{"n_layer": 21, "d_model": 512, "n_head": 8, "n_kv_head": 8, "head_dim": 64, "d_mlp": 1344, "vocab_size": 32768, "activation": "swiglu", "norm": "rmsnorm", "norm_place": "pre", "norm_eps": 1e-05, "positions": "rope", "rope_base": 10000.0, "rope_fraction": 0.75, "qk_norm": false, "attn_scale": 0.125, "bias": "none", "tie_embeddings": false, "parallel_block": false, "init": "uniform", "init_std_qkv": 0.0274, "init_std_o": 0.00423, "init_std_up": 0.0274, "init_std_down": 0.00261, "init_out_by_depth": true, "optimizer": "muon", "lr": 0.0128, "lr_mult_o": 4.0, "beta1": 0.93, "lr_head": 0.00582, "grad_clip": 1.0, "warmup_steps": 200, "schedule": "wsd", "decay_fraction": 0.7, "decay_shape": "linear", "final_lr_fraction": 0.05, "batch_tokens": 131072, "seq_len": 2048, "doc_mask": true, "train_tokens": 1103000000, "steps": 8416, "dataset": "wikipedia_en"}
MLP neurons of a small language model. Each row is named by its layer, matrix (down: output weights) and neuron, and shows model dimensions 421-484. Each number is 128 + 32 x the weight over its row's rms, rounded and kept within 0 to 255. A neuron's up and down rows have the sign that makes its largest values positive.
A block is one neuron, or neurons of one layer that tend to fire together. After each block is what it responds to, as a language model described it from the Wikipedia text at the highest values.

L4.down14 [164 123 151 133 144 107 148 123 108 201 172  94 136 124  97 145  79 129 143 116 150 109 120 113  58 151 160  73 150 141  84 123 116  83 100  26 143 169 180 143 140 104 160 139 103  75 128 199 142 153  67  98 118 159  58  92 105 144 193 170 134 106 139 167]
L4.down89 [145 119 146  98 153  94  93  77 163  71 107  94 127  75 109 122 110 117 109 185 135  76 156 193 128 174 136 121 174  89  94 109  91 136 119 167 113 130 100  40 165  78 184 117 181 225 123 161 112 103 144 132 100 144  84 132 159 161  96 128  27  88 142  89]
L4.down115 [110 109 160  77  69  63 145 119 114  87 131 118 167 144  91 133 110 120 172  43 143 130 157 159 113 150 103 108 119  75 147 152 168 100  61 141  87  91 102 102 187 155 111  93  59 174 105 128 185 153  99  91 145 138 170  74 114 181 106  97 140 133 102 113]
L4.down170 [ 96  79 159 114 108 197 112 130 134  51 134 174 121  40 164 115 146 124 100 143 128 196 127  80 130 143 141 129 123 128 138 151 133  77 157 115 129 159 103  55 145 160 154  96 138 173 116 152 175 115  64  96 112 158 119 112 128 120 115 154  90 123  98 145]
L4.down278 [164 129 163  80 106 110  72  86 106 145 168 143 138 150 108 137 140 146 138 161  83 152 115 138 164  96 108 121 186 129 133 150 126 163  94 124 120 113 138 150 150 106 157 124 141 106 131 132 110 123 104  92 129 164 172 140 119  90 167 142 149  93  91 148]
L4.down343 [147 171 204 181 115 125  62 165 135 107 111 148 112 127 163 124 158 136 161 136 170 153 142 137 111  83 125  86  77 147 135 142 147  70 137 157 112  59 129  94 118 137 101 158 120 144  94 162 133 109 161 117  84  93 147 110 244 158 148 145 128 154  90 114]
L4.down430 [125 102 169 133 104  87 128  93 168 105 102 170 109 143 150 124  85  98 127 124 138 121 136 139 178  95 170 180 137 158  92 139 116 101 122 110 138 139 159 167 125 105  99 109 161 217 198 131 102  98 176 129 146 127 137 138 224  63 134 118  89 130 180 128]
L4.down495 [155 170 144 120 118 215  73 133  82  14 116  99  63 144 148 137 128 116  84 164 175  69 127 115 115 122 113 160 171 148 132 132 109 160 139 163 118 142 113 115 159 132 137 159 127 138  83 132 208  93 121  52 172 114 136 123 124 111 127 146 149 136  87 108]
L4.down508 [ 91 187  42  61  94 104 118  85 111 120 138  99  92 139 128  67 114 125 104 161  83 159 141 193 109 110 147 148 191 131  67 110 141  93 126 132  78 149 123 136 125 155 121 124 152 166 160 131  82 154 171 105 123 117  96 134 139 149  77 100  96 158 119 189]
L4.down703 [182  98 104 127 162 119 159 186  86  23  61 141 125 133 138 154 109 171 101 142 105 185  96  80 167 153 142 122 105 131 142 199 113 122  93 131  97 134  85 163 100 142 105 160  78 158 131 108 152  89 143 104 143  95  94  89 124 180 139 128 150 165 119 201]
L4.down992 [166 124  84  74 148 125 121 131 160 131 109  53 136 110 120 118 116 122 111 150 118 117 128  58 111 127  93 114 108  97 148 116 148 165 153 136 121 141 142 188 184 142 192  66 105 100 126 120 111 148 147 127 125 190 134 173 115 124 122 120  92 138 156 113]
L4.down1007 [107 110 144  45 124 144 130  95 106 136 121  79 201 128 129 166 117 139 126  99  86 103 121 129 165 140 122 155 183 125 161 149  77 131 123 134  77 126 108  93 134 190 179 154  91 122 196 138 172  63  97 108 130  82 118 156  49  61 131  62 131  41 141  87]
L4.down1039 [170 142 123 101 161 126  93 167  92  12  81 100 167 148 137 114 135 140 142 143 170 128 136 163 150 155 109 112 117 162  84 147 154 144 109 132 146  98 151 160 187  99 171  93 110 170 180 187 163 161  98 161  81 151 139 109  54 108 151 142  68 108 115  55]
L4.down1040 [108 161  82 159  59 111  66  93 124 144  93 128 110  50 112  60 137 119 123 127 167 143  80 133  85  77 151 108  44 124 115 149  84  64 118 130  98 131  90 103 145 117 118 134 134 140 164  88 144  86  81 141 163  87 167  81  72 142 167 151  63 140 125 149]
L4.down1042 [ 87  87 127 124 132 187  79 141 141 141 123 182 151 153 131 145 146  97 104 154 182 213 115 130 140 148 142  66 124  98  90 110 135 182 103  61 132 126 207 162  82 135 189 100  88 152  54 166 136 141 151 148 184 167  94 155 168 185  62 152 151 127  96 133]
L4.down1086 [143 118 138 135 168  77  82 149 109   0 125  83 128 124 125 101 128 159 104 132  79 157 153 196 161 109  50  79 120 128 134  76  75 136  63 147  63 125 113  93 128 143 136 114 203 143 139 131 122 125 132  84 102  84  81 152 123 155 164 141 102 101 153 121]
Description: Infobox list-item markers. Line-start markers in Wikipedia infobox and table data, mainly the "-" before a field like Preceded by, Spouse(s) or Species, plus table "|" and "%".

L3.down195 [169 145 102 143 115 141 117 104 142 183  76  90 107 125  96 140 108 100 110 164 143 146 115 163 127  81 102  45 117  69 127 105 127 150 134  69 123 120 133 189  70  85 102 126 115 173 125 122 153 169 136  96 171  95 153 153 101 157 161 160 112  80 112  32]
L3.down707 [ 89 108 145 134 129 165 197 113 145 101 132  91 109 105 143  94  95 160 100 124 131 107 142  92 192  94 184 125 132 101 141 141 119 146 123 108  93 115 126 141 161 136 127 133 117 101  98 173 143 166 107 109 113 108 125 122 126 124 105  64 120  76 159  96]
L3.down888 [ 58 148 169 112 117 150 138 121  32 125 105 102 130 179 137 145 178 115 160 175 143 164 167 147 118 126 114  78 131  81  37 146  86 130 156 176 173  74  83 140 120 102 137 153 110 161  70  69 113 137 106 140  77 166 124 164 163 104 139 172  89  96 104 146]
L3.down990 [143 202 172 139 136 110 169 159  79 154 153 163 110 192 145 137 163 113 111 113 144 126 121  96 122  89  86 129 132 118 139 161 102 136 157  94 188 161  62 139 164 127 136  75 146 130 128 126  45  93  65 122 191 153  94 124 118  62 148 121 105 119 158 107]
Description: Infobox section-start bullets. Fires mainly on the "-" bullet opening a new infobox block, e.g. "Personal details" then "- Born:", plus blank line-start tokens; weak scattered mid-sentence words like reached.

L9.down288 [120 125 111 171  79  39  98  85 112  88  59 118 135 132 129 167 137 122 157 137  97 186 192 128 112  98 117 123 146 156 111 136  79 115 113 158  79 168  73  55 208 108 159  75 146 166 137 171 108  92 115 151 146 155  89 119 124 123 133 116 126 138 137  80]
Description: Structural break tokens. Structure boundaries in Wikipedia text: paragraph-ending periods before a blank line, table row ends, list-item dashes, and table or section header words like Seeds, Nation.